config = dict(
    hidden_size=192,
    hidden_act='swiglu',
    norm='rmsnorm',
    rope_fraction=1.0,
    init_std_up=0.0962,
    beta1=0.9,
    schedule='wsd',
    batch_tokens=32768,
)
MLP neurons of a small language model. Each row is named by its layer, matrix (gate and up: input weights) and neuron, and shows model dimensions 32-159. Each number is 128 + 32 x the weight over its row's rms, rounded and kept within 0 to 255. Numbers have three digits each. A neuron's up and down rows have the sign that makes its largest values positive.
After each neuron's rows, "fires on" lists the tokens most often at its 100 highest values on Wikipedia text that the model never trained on. A number after a token or word is its count.

L12.gate253:110136113134143146171146165135105096064142096117193156154102194100163141162160078168096097162053105097120113093078074143158121155110102161111130133102160108077157136116124102143099078110169142102124129095097103080169071147145149117165111168119108119115132117192115185109151172156100120126123146160094114104149147067217136125140154173114106170072118042120111152168071132058110170100098
L12.up253:093186137140107124161149151132139116091181194050136116089150178160119132159104083160100101098146121123125163099120111143105131106138138175145091198108100143150151111119162150176119153150124099090116133170173119149127090161153095106117172111097177117155216092128027113115100117131102121073121133144083205161154107104132093106079195131084148113110131172106150072116172115109105146180109
fires on: "—" 13, "\n\n" 9, " —" 7, " [" 7, "-" 7, "..." 7

L7.gate431:121097127055065163147170173116148185125150168177144117093167137106185128099107105110062099145121113094126141131042149176089116144128138184169119145119153092122178131110133163153114115125137110085137078215080170148099116078111080140131154123111174130057155166128102141119186089137109118072165133101163153074128161147127169155119121106131083129090102131097149180131186119076155099103124
L7.up431:155171131135106100150116148149140133119141141113105105093079081106108115225128150113122155140094099058184179123107070147186091087132131090114090098085103092114110159102108135164163181107117182169070141099128111116129082132111055143174119148147098154122137131102142161137128114134179112139076161170138143061145087065137098130164110099126177119103152155095116084142137136151127136104110
fires on: "l" 17, "f" 17, "orn" 14, "he" 6, "ri" 6, "-" 6

L10.gate480:096102176137151153151149147184113141121151100202138136115193181128166150105076117117128145102118160131149144042168126114168071113106113095148120130134136138097106101118149093077194108126094126115211156103136157167109118095069109141156152150124122151094103105131203134131161159108146175097146099134106172113124166135107126193131124154113142172113134211115054165083114081166109163101111
L10.up480:082112185129144146135158173185174070127134115067145137135106133078103092125096101130139149121123133098134121105167124100149128186138145129148118137095170129083158127150101141157140107112144156156217137093068119165116153132060138074127109158147135181133155104108135147068195169129047185067085169136113107076114128160099116106085092143080141126130090204125082185197140181151107144138157
fires on: "et" 22, "il" 21, "|" 9, "ul" 8, " en" 5, "ar" 4

L8.gate486:149128047177111174129086142116187135112140148169104104101178148155153133148119142145157188153185182119126149083105155118113120102100155148159139122116129164097059187144125091099098166148096130120073107108112173105146125133126166100108200131152098145148144127156156090214165071127103120145067120144111117098130142097118124165099155144097078091125121080133119103156158151085129146104154
L8.up486:133154094103151161140110078114129136179151127181114103111124087146189087138133147099125143156124177128137159167138114127115093084165134135094142109074066125166010145143112108151124079189143116076076161155124135111153095087092144141115136116149162125123142122152192093156153118148114127148147133094135074091082154147147150107049162117114083088104163106167134115174143119082138090123130
fires on: " (N" 29, "It" 13, " (C" 13, " (A" 7, " (T" 7, " (I" 5

L3.gate371:115133137113115160064174160123106143120117068146189167103136171122103138081119099136124173076155125152138090097157125189147139117146169120192116126138167176150131201091127113142160151137123164137156183102107119125093082120117158106148118123125167128114080057079162122191119097162118082176119155096158158075105147136084144182097154161112189176141150152127153123122107124057121099131144
L3.up371:122100120090096138119130105173175113137160125162125179139091134148146107094122099132094132036107162091100092124116099152112116185101172149144082115095184145127141183146103162167110145089107165201090084152133145028112126157159056157160117134166187143129105089144150077154154090085113126151079133102182109126184111150142131151126115151115188141161170135166099049129143128094183103167133
fires on: " sc" 30, " De" 12, " Ge" 8, " Pe" 7, "ittle" 7, " My" 7

L6.gate22:180119057185174145101137122081160170059126136129082202155134141093117100111129155091103094133118114158126144112114117136066069144103138102135099105059114150110063130057167113130088112096144123120133103154124120160065072169185186154149162180122056159140166147115118147156151123136089138099094135137079120092132192136139109114159118115117074110168175129151140094123178186204122165134110
L6.up22:145110129132162097145077081114112158115143133191129134159127146128129110134146138042112065162175115114189116105122119142176050114199146107127095083159077199105155140162101158131166175185124162160136190144123133160154120155102132150134168085121110092127113079100102162138121112170066138090126094180066141061135125138156107137088144103107105134109193066144163123118085154138161139152125
fires on: " (N" 24, " (I" 14, " (P" 9, " (A" 8, ": " 7

L7.gate145:111147170154091141110127120139136138148159202124115174188208089108110091168100103135183125121111129077136132114040121135154152135093099105155113088131123129125115111152143064112138065164167175089106142132110060134077110172116038131149090106140143123185118143164176105081137147143151083147121155072129110105170159113151120116135138119146096117101160157076126170123139101153086086139115
L7.up145:100193063151135130155157164150139113140115136109112138143138126144110130175103129130155083082068113120084111142121163161161097103101049105088133129132160149090146050204111116101102111103083139145162123123099107105043127138126119078135073150215143070123189150176147096133132131194115068173131149095113128128185132126121162137168143070182136152170112178127132122168144149171104134097135
fires on: "l" 26, "r" 15, "app" 11, "emb" 7, "ber" 6

L17.gate294:100126121175180165128126132097118090119156128084138121138102112149153149121160102080158132105137111165128071093078107129167142121134109024103095146126129174124097119112137170119142112095120065154146174071149147143162063138108111095116129115066124072176128159109132184117155201104158124117255120068131115097116126119111135179110098157150096132097162062158101085178090059118136129102116
L17.up294:075116108167141107168178112196120046156106083158117171177138108130124170165128099156109136102177122151121175121113092178161165129112096123150127139168116199124193128127115116097158105112067080094128197088145078135176132136135106151100137152189074130129151150116077097147124147229167097058158102192133139119147081108137118144091071164165076177102084097157141101168125122154135097121150
fires on: "as" 13, "ed" 11, " stud" 11, "aly" 9, " War" 4, "elop" 4

L19.gate51:136119212128129073145162161111158198120140140091193147123133145146202169107104138104088108124091148166122161136161124185124093073115153098204109132086108088124199172147130099122121144111132155165118106131159146120164197110119109095142135145135144173141140130192172079068085163099127176181138148152135126087159121106112199107172119157183147128149138107117106119138147127109119189079136
L19.up51:080124181102134126092194117143142141131181152124124153123102136140134163145123158106142121145168147144152118134167111147055073174095130125149128068135056144155169137177118110157135138108108151100112131159163188117130151151112191144111114148157088144109143171108106128108079116088095136136173170093131166164135097166193093074149136122123144091180138131224126121127095104090100139173104
fires on: " | \"" 51, " \"" 9, "-" 8, "a" 5, "–" 4

L20.gate233:131075132097145191160139116124171127249096100066077126144124158126152108149122166207151083161115151115147188063159123114096135171140052123085091134127133163116095112069120154063185138129120106164151158086167113097132134113123147128169074131109075120127091130087140149100127116142139094116150151096126158101177135131125139126072135182097185168158121102129071145154148144186139189140114
L20.up233:091123074170142128142145136149127175090113087167117130146053110106137097118086141042126114133135165097131162072132117148115104162125057178117128091147109090113155115111153128140160130133110133069069120163094116102156175122107108169105076124123059099147140116159163177132151150134180130187162116102134186182128133123115126062085171190155168107132121150048137112155159138154161149181148
fires on: "==" 37, " |" 9, " sub" 5

L3.gate97:116104129137101196072174176191102106075135110156143136114112123131145144061111118137106181113112153102199148089129148154111106114118113115090138195079160136156104163156170055100145096163146133092181099157118093106144202085133094135097109102126119154134148072144119106107090144156088092107088174103090161149174143059152164139147168149121115166141218114153128163084145129120150133167108
L3.up97:084139077141104201153166158171121108167121102145109134107116145122080090082137105147099162126114157109103187168126144125095123130125089197120166143147098171167075157152114133113142103141152162158173090124121133109166137096183097159152159080063137133120142120136102127103168161168154160172111133097068166103173152079160165131128162120096135120144165097144075138076166110152174122130153
fires on: " not" 12, "ution" 12, "rap" 7, "rop" 7, "ood" 7, " foc" 5

L4.gate111:134221085099103066092111187145158100138111088179087156115158147094131113131123094122162143122087140151092116143115155130096157193126172083167097155127148104181117149191100137077154129159234158181134106096076143146096159067125141169153113179148065127111165086109139139176143109109087088184138178080154108112157104166122135149105099164126147123181145125160115140157105135154156148131138
L4.up111:080125105104070116081136112142139144099153097141114162089110055115147153107132102174106120076087217133069101086154142122157149137129126151138087113114114105185132129117128133054185144125168142160110139122066169104121164104091117131148138124140153131110153130142155102110144123149150133151133131111145164162163130103144138196101128113103140112176141086175118050121124131120146079177144
fires on: " de" 52, " De" 35, " Sant" 4

L4.gate121:120197145119052146138164149134151148140215120167107155119118139161169182152146130086159120146116120157169096092131096172065128132086139128168066119133119136091132113169166145156179071121064157178103188162110135131066128061154097111146132080214119140141127127071116153128164162207133137155121154086154121102132136133102154173144121076103148182135158090144139117135107123126091096143132
L4.up121:113136136083110253108192108176131126097135071133148137084077096135177177135097127103131154127121104165129111134085142167117126117034072094141129076093106147116195086141133119111167118101121114101175138117115163204116107140123112155132178111158144118159136119110108086140123145078164155164151102092019131130148123135124137079164091128125114165108132204115099092147136130066096028103114
fires on: "In" 27, "-" 16, " % |" 13, " (born " 10, " died" 8, " At" 4

L13.gate190:110137122102211125096113124114137141154128117135187173186143107160106121167134127121076119100071133122100147115119128138119143113134116098104156087173140142088057101156157148128164103140095151081128153141147117155141186138123139138100129140080141131152093119118173156120153144115096130103183109116109116136140171143155168130121088124120136122185142118110246118178073119146140112115076
L13.up190:103133132129148102105139113078139145142171115134176104150119152104149097124149107135163196032175097160060070144121167102125204079109144125102128098139145149116164183110176095086171169082141167161130159133146100120087132146181153046129097142130122153132133125172184157157134120123121148084161105132160111144124148110189206143093212157152062127168123139177158163171174066151152126094112
fires on: " d" 13, "ter" 9, "ay" 9, "n" 9, "in" 5, "ene" 5

L11.gate300:114124142101167120138164116133104118130156068180117133103199089073129107130046113183100132131115120122161135074114114141203162163091125147128086131127098132052143122083096097137099099134150093173095162109140132120124157093111089105111203130073156179149116102174104132132175100141152110091226069137142106122164094138076111123107157137107141106175066162113154136077194124102133131168123
L11.up300:128108098194176144087147126149178168188106141131144123097153097184154160143097119148141171087109146134023138174107182092149157079095124068234109127113130168074129190120147119088103093140123106115088180116137123183141143136120084164040123114171121114131130121146183129128127074122155132119159102123127144075068179150152125078138120114092117141126104110091151170107133100105107122139150
fires on: "ar" 50, "er" 12, "al" 6, "t" 6, "re" 6, "en" 5

L10.gate61:082151083125091120106077175117136153185171157182103130123120090134160103123094133093122111108069164063049134116108102135083164134127134110131061162156125105150128147143129028135114155177122168141194141138117112127138153189097109176097112122096109158149118094148089130182190115146171105113113128124131104179148086069111102145092155069135132122104169155149126133111127122125136149183144
L10.up61:114117131049140123182113084144127177137139114190147114119085099087181101117127155146129090068103143124113096047113081111139174103150112114173085134104102155112116117121117083092156137113142109208132060103146139128125075100106100152104112077130070111191150072169090200137147122115151133135090150109174085137080136146138103101142154117125148159098156180101093134112143154093124072085137
fires on: " at" 18, "art" 10, "|---|---|---|---|---|---|" 9, " US" 8, "|---|---|" 8

L16.gate359:101149094125145101124183107170061113092151166171125131152160156169151163175156120162092102182144097087173158139134164114194202168093168149139117055154139105098087119080157103089223089104109131088095108138137118089110108133109204119148133119164142126181166137099080120169166118151097116103121178086133128122136059089098117129085194157111158121109104115164102106102143149090107096102152
L16.up359:169132142131145210161072164133122167085117111131121128126147152103112139144091163144057084114116083169100076053104071139115136122139170166195168155126131144058125136119128126148168068121065122147194136108093107123175108126163102052139123075137131153154108127108135061082159074120149064103128096156160103160093089089153149127114173111111121116072099098136141113159085145159072136148150
fires on: " as" 48, ", as" 31, "w" 4

L6.gate84:082146152119117188117185052164135122138142111154100157140070110132086157095126123088042093137172134075107162151182106126100081146165218115066098114161145116086162119143126139137143157177101109159111127108121186121179084164105128152179111159103151134111095089083139167099146101122098139135059127138096105137081121131061142096162170104157113068143139105186126167114110145128158113122108
L6.up84:138092119182079113106152127135083164118104121097182173139131078122101196080145158137111114056179103108114127087136141153111100154116128140112083066141077098132203052139148112085083147143121107118107166122115179152135182157169163165103134224119134153096138030128119183136143097161153145135127158086128125176151146124116109161202159117198169119118147104126153132133157171110186088079104
fires on: " Mon" 15, "ic" 15, "al" 10, "in" 9, "ive" 7, "a" 7

L9.gate393:102078140123181121121099084172142120108115087143128147101144079136130160130104181147142131102119206102072156136097127159094163128101166147123070153134132154175097127154120098126138148125182092194062098142122075160149140104095123185163108094066113201149097095159169118071091155075098142122110159076102157128121144188111159114104151075164122110154158111146052100064107129132094084112125
L9.up393:124136117148165112097114121130175115173082162106097105123166147145125133128120127125137149131095125146101177090112142119158114024077074160142137135143104119072110169149178091101072106170136147080160103150140102171145161129183085104165172137105096039136157106128176117149120140108104065128178073119120131137140170171145108093124101130139119052097107134162192085109080137167076115116108
fires on: "er" 55, "s" 7, "per" 7, "ten" 4, "en" 4, "l" 4

L18.gate469:087150172111185104194163148102138150166148094167139140119091099138104137129111159108090159099105140083130129152159142082117060144117156037083147102119129168110176155160162068118129099226121142115128119161125175130149169218088152176079151107041122113164127175094096148143124117107121180142106065177115132131105140111095129155111087102170210155101157126100184132175163085101169150126096
L18.up469:136167071100127094123141083109130150133059115086089157159073168105120134139103145083152166089169077178090140162155139174125164144142159122131160115127163103062190119127126151109117141139138109155169190130122140137076193074100080117110142064105051176083133076139109136164113171087124159096111122120073108102106109088090073200144080078154113178110099132110164145110225101156094116120098
fires on: "ay" 11, " Min" 10, "in" 9, " An" 8, "ic" 8, " min" 8

L11.gate10:154138122144136143102164135100167158105074136102144120095100097100128142139178152086109083106085119176125151087134111118102106173111164138143128139146152113169124072138152091115141112097095084166132110139153139147130107099104124141112154131076144121163112121142051104141143125127084093101110158135087102170157169058090126124142161147181075159174146144120176095132141108050095195117079
L11.up10:137134128098127162170169163097128188108146128149119133171102113086114124140115129081198064127125123113113133108178148187157135103155145087196122116152162154137136124164175106124176156140083118147070160122103125153158115125130116146108079090100102099111121185099036137182172092132097115089115105103166082091116130076107142101127106091188113129134143114087130090094185148120125151115100
fires on: "ip" 20, "ric" 12, "ac" 11, "rib" 9, "erv" 5

L16.gate117:128077118051135086170096125148159123141174149149122122172133109178152163125190175143041104142104179148165133114164142133209104141120058096078147094072118155152140129126150092121088117117116109150151154083121142128087132034162097143091094125142099169125113109129105101208129147135136146126160069103143183099102169119124141224143175135074159144140103153086123102127064153130081104144138
L16.up117:118137238151125126130147083151157095143085105111080149154117104137197169191170156148115109183110187115122141116107137142115094126184149145152102121135083128175096155129124078166132147070078099093125173152119095153169132130118109073120127125073148091121125110116116083136108119146129072160124128093132094148148136115141072114088059071116163130133125160077143132148097124145114088171126
fires on: " and" 37, " of" 13, "an" 7, " of the" 7, "as" 5

L19.gate252:041081152105115070165129118168143135144089087147137144106163119095144190082159170177183120135163136142154208152138143120111117083146117053070130129126075087161089129168123120129089149119100119142174175123137121136092118106151150134116139061139150172134119095152114120141143132129115097123121141117159172112106173095138125102112119123124069077114117168109190117069154130097113141117127
L19.up252:096131107113129197079166124094171166122113127125165123154121168084076110109073172153115071136154156120172123105156180116111123147045095143087169136102065064158089138107090114082127083139163128146130202069081144136149100093131110106127153123141166121121127068173123118158115164116112078107134132129213173091121145100157133168057109154179103183140119112131131135113176090153070178155130
fires on: "v" 23, " o" 22, " V" 11, " | " 8, " I" 4, " O" 4

L8.gate0:175103159108070097047118132105171148092150148125102081114168133065151109105114145107162118087133130144080132106105140131105146087080101094228157067139129141153167091144140091070103123197099149137117134113175128154179129033123079146190131094129086097150103145159138121096124144155165104156128117146134166151182134127109125081100136187098123110130159094132139092102178130089137088145128
L8.up0:145126127101103150095126124092106096151137123138098147091182142124110092164089134080189104122134136136189080124138136156150178118120125127199097130141140130143117099138063134114077091164133146178173140115135199143091132088081115144094056113096069129184069163169107137172144126084135120149133130175096113242131175119130120103112132127125158146165111122124121144109060187120040150101140
fires on: "f" 48, "um" 20, "af" 6, "erg" 5, "itor" 4, "en" 4

L7.gate258:137128142067118140114155174140085167170155108130133162194136132090165075142180070176131132145113181083137081083135077131114091164172146106105088117133097123131175113125102140176083148168112164104075092092105093208186145124121115171124108118145161162096110189155108137170084108171137090185181166156134156136116125107125130131155141147148151130085098147125099171147061114099186081173115
L7.up258:169140148106127142152123145143076157152111136097149157076188160151071194150200171109152168129155127200109128154125143102146167167190115162076144113173161132163135152137101181184133115124119153131131116116171126218064120114127148168119168119128115148134133136112126096141152091132151118130101136188123103163085163087163200153121105112181144108122166111182175090107141134159129142120116
fires on: "istry" 14, "xt" 13, " Ne" 11, " ext" 7, "resent" 6, "ch" 5

L12.gate409:166104037123150125169148113067093080115156154187159102177100101159108109065086143153034187184097166117160122171106098100180138110144078149107120197152133160121127196109125137120167109099161072121175144127049137116186104136133183161170102090183037121139077125139136122181127109113122151167099148131141153092123104197138121134080132135136154150180161109123162125136103106179114123112115
L12.up409:110109094187130123142107130173142082094144153086050119105094112145144161148121126122071093132151112050141100140100136150088153160143076151132088094106092138124105101103158136095173172056114157124182130146099089106170121084190096130107142125151131158125061126108148075112154122127130130149117065100135135142162143110153111038096105180111183135142128118137150082130180080098129146159136
fires on: " prov" 22, " of" 9, " of the" 8, "ateg" 8, "v" 7

L20.gate323:115146141138146129133131142122100139127115119150142181109180154095196135158175162130092094121198140079111134094097131094127092119052146114155093144089151100119127112113151129092142057126154153115123124113103077147129173153196104141183090151069111089126121142127133056126115167082116113122158148069145176095136078093177067118141100142125050104120212153128186174074151125133192101133112
L20.up323:097148092174167113119166179116081096107156146125137133087141167125066114163085111124106105128094128175212124143135109129132192145095138161148125117137143081169105143063040110082133127116120100117153138118113135137114115113126122122140133097098143129088168172046181148125104082122140072102098158204129163044148102138094087096109086129127145156056118102151110143102105093138117164142141
fires on: "\n" 68, "\n\n" 29

L11.gate313:169181120133103073130125146094181133129155104124126092125184138082183091118079129150150100185173175098124145173142086119160092113128133055144149101126131111089120140141180113145111099146105078128152163076158093142089151116213126134136152064082103101133119123099084173106128109070096133068072137072217124150140097160167137106151127133089116074106130171090111107162139124117110100125128
L11.up313:183122128140101099126157088135130065092106113184162115138113152070114115161112151125160084167163186151125161184110124095115127077108170080123095063126095124146170128098167124095138163154163131114138166049144097120117124159166161127114101099072145081175108084104103111159108130146097087091163159091142116137066180139162100116152095183170113095123094075107152102138148162091082130116094
fires on: " O" 21, "en" 16, " air" 13, " to" 7, "u" 6, " V" 5

L17.gate87:105180097133183142155101134138189124092123172129122167147126141133161091104160129151145097165162093104125163111148118080175093155103081149125116188094135149131169105116124136135116127110143193053154131071085191093099128173080116138149088062118137097162170117136139163211163179102088113174129104161090140141134091102177164028163146151117109141115094121163147137168105120092100164094182
L17.up87:072175162145155111104108094132175092130131248156165132156119119130134144146105080175140092095070115169081146183057085123106063082129143108159146083143123133131160170123128134134116107171125131162187104113128131125089179157145110145131107147146120138127143187128106156124099174104137089162111080128155131168178099155189122085107157131105140125146126126149159125177099065151119130151097
fires on: "\n\n" 59, "ust" 5

L13.gate477:143111074115177125080120104151131126152090149137132146139114088156123091199105125118060132131098175137143176136123092141163113099117123170181189134129157119115107161183148107109154093144151152147088136123132124150165134096156145139178175107152138167128110165134188160102181128095137188158120143166092161159126129112125134108101145156201165114130114152053099145103114092158135146110210
L13.up477:113120123185101136163170095117186174144142171080132161054134129131165065134051135156092129184146145147120084095115144120128142087180127152145113098123123093140166179144087127097131182130131102141148110135123087200077166125128129105098133114113124121142141178137117152056170134171102088123140168199081090070143106160136136034125194149098099147109120166126110142130172104106137100148120
fires on: "P" 20, "ost" 17, "-P" 11, " (P" 8, "up" 7, "″" 6

L9.gate381:174087153090132084171059077092164092159116131128136145121122153139150167131087128146060130084145198112117219104143112135142130086117185136094172093133183155096124108172120113090114100123167132063135124098170156154044143139201153098081096150142096022076160109156163125135099137160165101134156143133101143106118102117142134087108075183102117131151178116108128108107156154156135148106097
L9.up381:126139084116158144126134147105143086116142086113140150165132185095165121141127124122132082184138194063137081077122139129144105109137104168165132103090137092161114116100086125112103080161100130148107169140135141062091107150136127172102153186109127132125152120169170143103165138134133103100130142132124122164170184203080066121084110110164106107100107149093107181148147127162121163153152
fires on: "==" 23, ", " 17, "ob" 11, "ost" 8, "ult" 7

L13.gate195:127168107099134154104168145157077105093176148150130098077133167113085113197182162136184118110129093131132114088105100120061099129100125082084166076132092160112178096190134137158144140191125094121145137140165096196199149072181086073147152096148088157104138162116139141112124176115125124154085152131131162174153173091082131152143124168119132101160088169160121116076180166113162121155170
L13.up195:077084095174122118073160159130151117152051127175145113097137159117109133083089190202145198110063121120140163148132135113134138143094153142119112089106153172107125109112151141180110146134157174041114136205185163104133086162114135158175103101116098117103074156114110121123148122151121116139167163171094143076144074135170163116068133122140130138090130123097117150128142115113082088138134
fires on: "k" 62, "c" 7, "ik" 4, "t" 4

L7.gate174:158114141123159103058191128179114080090135129117105119069152130104064170183128131126092125100095127156123148103078089097122145126102153098150128147121136045101069094174130168151141109124114152134152069160108140107108138190119122084106148115141112116126183171108136079128120128130114049169128155096128049139121128167082102091185165070101128095149153118142103131101118158129137130137145
L7.up174:153124167069137093119102208084114095155147115147130113151115166221092093134123110136172107127123109140154122186146113184180160086086129183120148088136078131132111156125153148166166086203129119159129103065138086110099159126091156070142158122159152106156182119101146116087135095155162132111135122108080139116149150172125175154099152125166194123185182127169128174132100142086113171113165
fires on: "s" 22, "ble" 11, "ly" 9, "ether" 7, "+" 5, "on" 5

L7.gate485:188143100182084097052111168150107136111084119150099170067121140209194130119109109131120150144112110087108087161122075133140089145063119150078128131148175137111113108055098168123132110135121154167142121115120127141176102139165147097124086098102100132133178120050191124175153164132081147149133125109075161187154110128145166159133109108181180078126165064142088183105146166188100134113136
L7.up485:152156062164145135113143164139121089145159115160098140049069149140117090122104143174109168177135082130163032146141183133201119131096095079152133144193147047095135133082121114131108143105170137137133156127153121133169109128152140132119135107065104108171132135101186139093109138103117154134095166098139153100181140096111121109084124089175231150151091107170130102207188080134096143104165
fires on: "an" 15, " (" 12, "m" 10, " (aged " 8, "l" 5, "as" 4

L4.gate137:132141108165121094115151136219089136142113107061172121127129103147173115169159134148080126088200126145113130130192146119223171183112107128154166132108111153133084057136187120204191147153132118122162136065073177100150129137111127079147134122083158168157118140077090128092103110122075123083098116114115120116100156111153150110100155149180140134134153068099151179160077137145102064135151
L4.up137:119153133125148232113104154107097122134121148077127156152173168132061103162137138092139060166108103099067128084125132132085106134144132126131102102129116170144139079071025140130094132125188139127114124157146163186091088133157123134138134086146160142117133109132142131107133149112149077125147086101129147092066088122140146180140157098120209105088137069057186041163093132144164067126130
fires on: ", as" 31, " because" 15, "though" 11, "s," 10, "ing," 9, "As" 8

L8.gate130:187176159135132179123146104143146130085134096182057145102179119097080175112130210086067207131081131128149151130084103093093151140186114109149110177148097121065162119163123111149158138143198076129170116170129184108052099146112126149105147169086181156090130182108138146163152129154122084115109160168144124090155104109132152097154111121121114086082129148079150135123140126097136035169068
L8.up130:155132138100147132084096125178065101146154083145079106123084147152113202180114162110166155125122179168188145093114163092146103164162155121097160147134147171149081180103110103070137104139120149167115122099114163103130151120082141150130066118145104108097170130160142149098165088095184101089161095134158165143201180103150159097193152097207173116109131126161144117137131080074138198151122
fires on: "at" 14, "am" 13, "st" 8, "\" (" 7, "on" 7, "ob" 7

L4.gate276:126137105137227157165127142131104137153109141179103111061078151180161112121147101097146147141110140121209100096110132160100106125131082162080117149116112108176096174093097082172183144152124100136170091067048093111072186083145149105100070061121111177141159127125120118117176074141114125090163151140140121120130137070149102164122167168133114162112117140146146127094098150170191127135152
L4.up276:096179084085192174142187180156092100068137071161127143111071149140135129160161117148108164076114105079137114086161123154138121112086109136105159138164155082126119155195129102156187122114100114131119118092098135120105137100140104127108129135143094207128089127069129157133154091112090124124153097137078142096157160072129119163103134136117107012114121106126130148095121167156143126202144
fires on: " University of" 20, " State" 12, "andidate" 11, "igital" 7, " National" 7, " Institute" 7

L11.gate420:102120136133089101105124156118191088147184092155165133176064122146155131132104178158130152116116074122122041082100094081104149071083159146127115142150138138135086139183185149135101143172121118159123183136185137137211073081178137144163140146106072161136151134136074121140088159143086085126126089098131072105145102153121060129096197123081110147173084173185109140088089117146128124225125
L11.up420:164154181126098148081138144111115112102102085131179123120082126155135052109108154080137157092110097117131117117126120092118172135119146100130117074117116130136110092110152161113090185096134102121128108167146174137128036058131145158150129166168142153042051057102128181090130134116144154154149116176101130138143174124187159163160174088125174123144085061138112189156092086113141089152147
fires on: "t" 15, "\n" 11, "/" 10, "ince" 9, "k" 8

L6.gate200:151120111137045132068129133167161116134122137177124159148143111169145110100132120111076151138086143092111085158172179135157150167095202171084100137125059099085186153089155151117153138121127106184138178085124118125103118142148140078135152125089201098124143151123126053072147157128100114158129103137090160168237127136115064124109152096157135119119150136142139116132167189074129065147147
L6.up200:149189144138126188100181098159152120099155110190168143135099148118182099107111145105089081102126100152069078121133168098106071106155168154142126114139152120155149128126150144086132131032076172197152177141135139148145100140167091110116092166108135077161147245189079157150125135156138116142131157171136116105148104125165124098148101151109137117129100118137135143130143132119134087102143
fires on: "On " 21, "′" 19, " (born " 10, "et" 9, " June " 5, " On " 5

L6.gate383:157128106179170117125130121199096125160125100102111103114136118100134160137116112149116136124109152108113077125159130117149122156079234157130193082153095110123130129136129156166134109137039147128106086115087136141152061129134067083145107179144166135116126125175138133121096060071071108181158158173081053169134134081072116125137079113179110102127189122127153155095183069139129131096149
L6.up383:121097149064171157191117173130121151138125145109099099142087087076137128148125124084196085102155130088138149064138157155167082135136175096136134138097111087160210121096132124132154176117158153115162105176169124089143114159101122171089112148132108122112152147137171140184112113141143128130133101120141075162142169118083208101111080167098146124100196114146102160148143085119145159124112
fires on: "lect" 20, "as" 9, "ac" 9, "ip" 9, "olit" 8, "up" 8

L10.gate508:082173219134087124128096102140144143189132144161138148169163102133144148111066146161087122166089120091137129132121171130124135186097089150131190135134165087130136084102158084137134098109060110130139118097109095114086114136123059107152165121115169142101079185140113090062120049136159153120103150121110079099120142103109119136071108074132113185149109062128148131116139166077133131144176
L10.up508:160200173109093105090143123078121185159164165088108154121102120094091166101102158162127194175082107126198133115141136120090165113137140170091135107118039155115164117090100213155154144134116143104121083099163124117102100109164116130135132153124124126118144166142158105168123088113141131108161165055124161116147080145160114095169115119132166082131127177060153089146126173205139139117152
fires on: "l" 21, " | Votes |" 12, "aw" 10, "-" 9, "b" 7, " Mad" 6

L10.gate503:111157173169092190123120161141115103090135147165148201104109174085155077148187176178133121123130135178121074130132097106113119146103127169093112153143141150148130083066084160127101160106153140113165132125149142131176177153157066160167138119113113136134112148097122123095080090186098139110116149081129125165158154171126135110130131162096076126139070116141106107066154202155101160145146
L10.up503:122123110126115160105102147091138082141131144154149131124121175077156131085133087124177064111113122123147143112156153094121114115147107101177128176057139092104099132134100169072044167085088133143121155109166151098134158136219154150103144122133131096144140147059130152108146075169117028172131168133080126071126140118099099128138068125108140142116165079115081122167109140112200167102067
fires on: "ag" 22, "\n" 9, "istics" 7, "b" 7, "u" 6, "\n\n" 6

L10.gate113:100139129112164118131128151061113157125169131181142148107125116136122148086094065115081138105137157152210134114109127075104083121085127105147137126137126146119141124076108068053148094151123059142132122070100081073132157148086137160083134122097173158136124109151138121109127148122179106092149175137109120107133103153148100163097140097087167168125136140139134111047153109109126167159134
L10.up113:195134124182128074208115123134100091150136134133109146131140126085130165145136119093151167123108070217138124126094127119124135227088132142157119109095167153086103197123100098126076172085093148088151137101160067060116164135086181104102126154149109151150098180144119142139108149126074128129075112152141142088120178125099079125136135117130150126097187106143118156130136172120140133085148
fires on: "ar" 25, "os" 11, "il" 7, " does" 6, "b" 6, "ose" 6

L9.gate280:129096141145105145113078172149117169089170119144155133196134109126138182144193136120158128122128146130147172183148122129071147075099183107147206124107160122117186189098126144061131134133136158134114119165127102125101137098176185132133158182138132087138093092119095174149116135165080070119118090158088191099133074111065125153135117134092132117135155124123135133125139111156093147159173
L9.up280:058193116148118104096104181169102153131174119129161122133120139181147139099131129090130108106096105164144174180150138083110085166140120136128093088128186136148118103154086136127110121095137068188171074126087196138134166110095149124111152124139103189153183106110114073159084114126117150143103147113111156129121132072105091197138211128112114159148120151143161123047089107122149157126140
fires on: "all" 15, "ard" 14, "at" 11, "ach" 10, "ay" 8, "ound" 7

L4.gate181:040104161095133113122128178139184142081139151149154154110191121152129092126133147065136151123161195165135123118127114140109096125090111138197180083098146142174111138104088140122069130079088163101115156144143110112191084097115143082107108159164150148107167100160103132116121191122084119111107122134131122106137104128097144168060095129096122158165144083148117147133104061068096125138073
L4.up181:071199187071145173136175152138176174104140156171113132125101104094138187095119118111064136060026112143119180124155121192109125138108115145185100063139166164119144135183093154128163101083063160137123174106153119134114149146138171144148156147103131165141099098071108070135116121098114074097148097108119113110118105113164137166169118138154075142145162116091159155137103108127092115094127
fires on: "ay" 55, "-" 33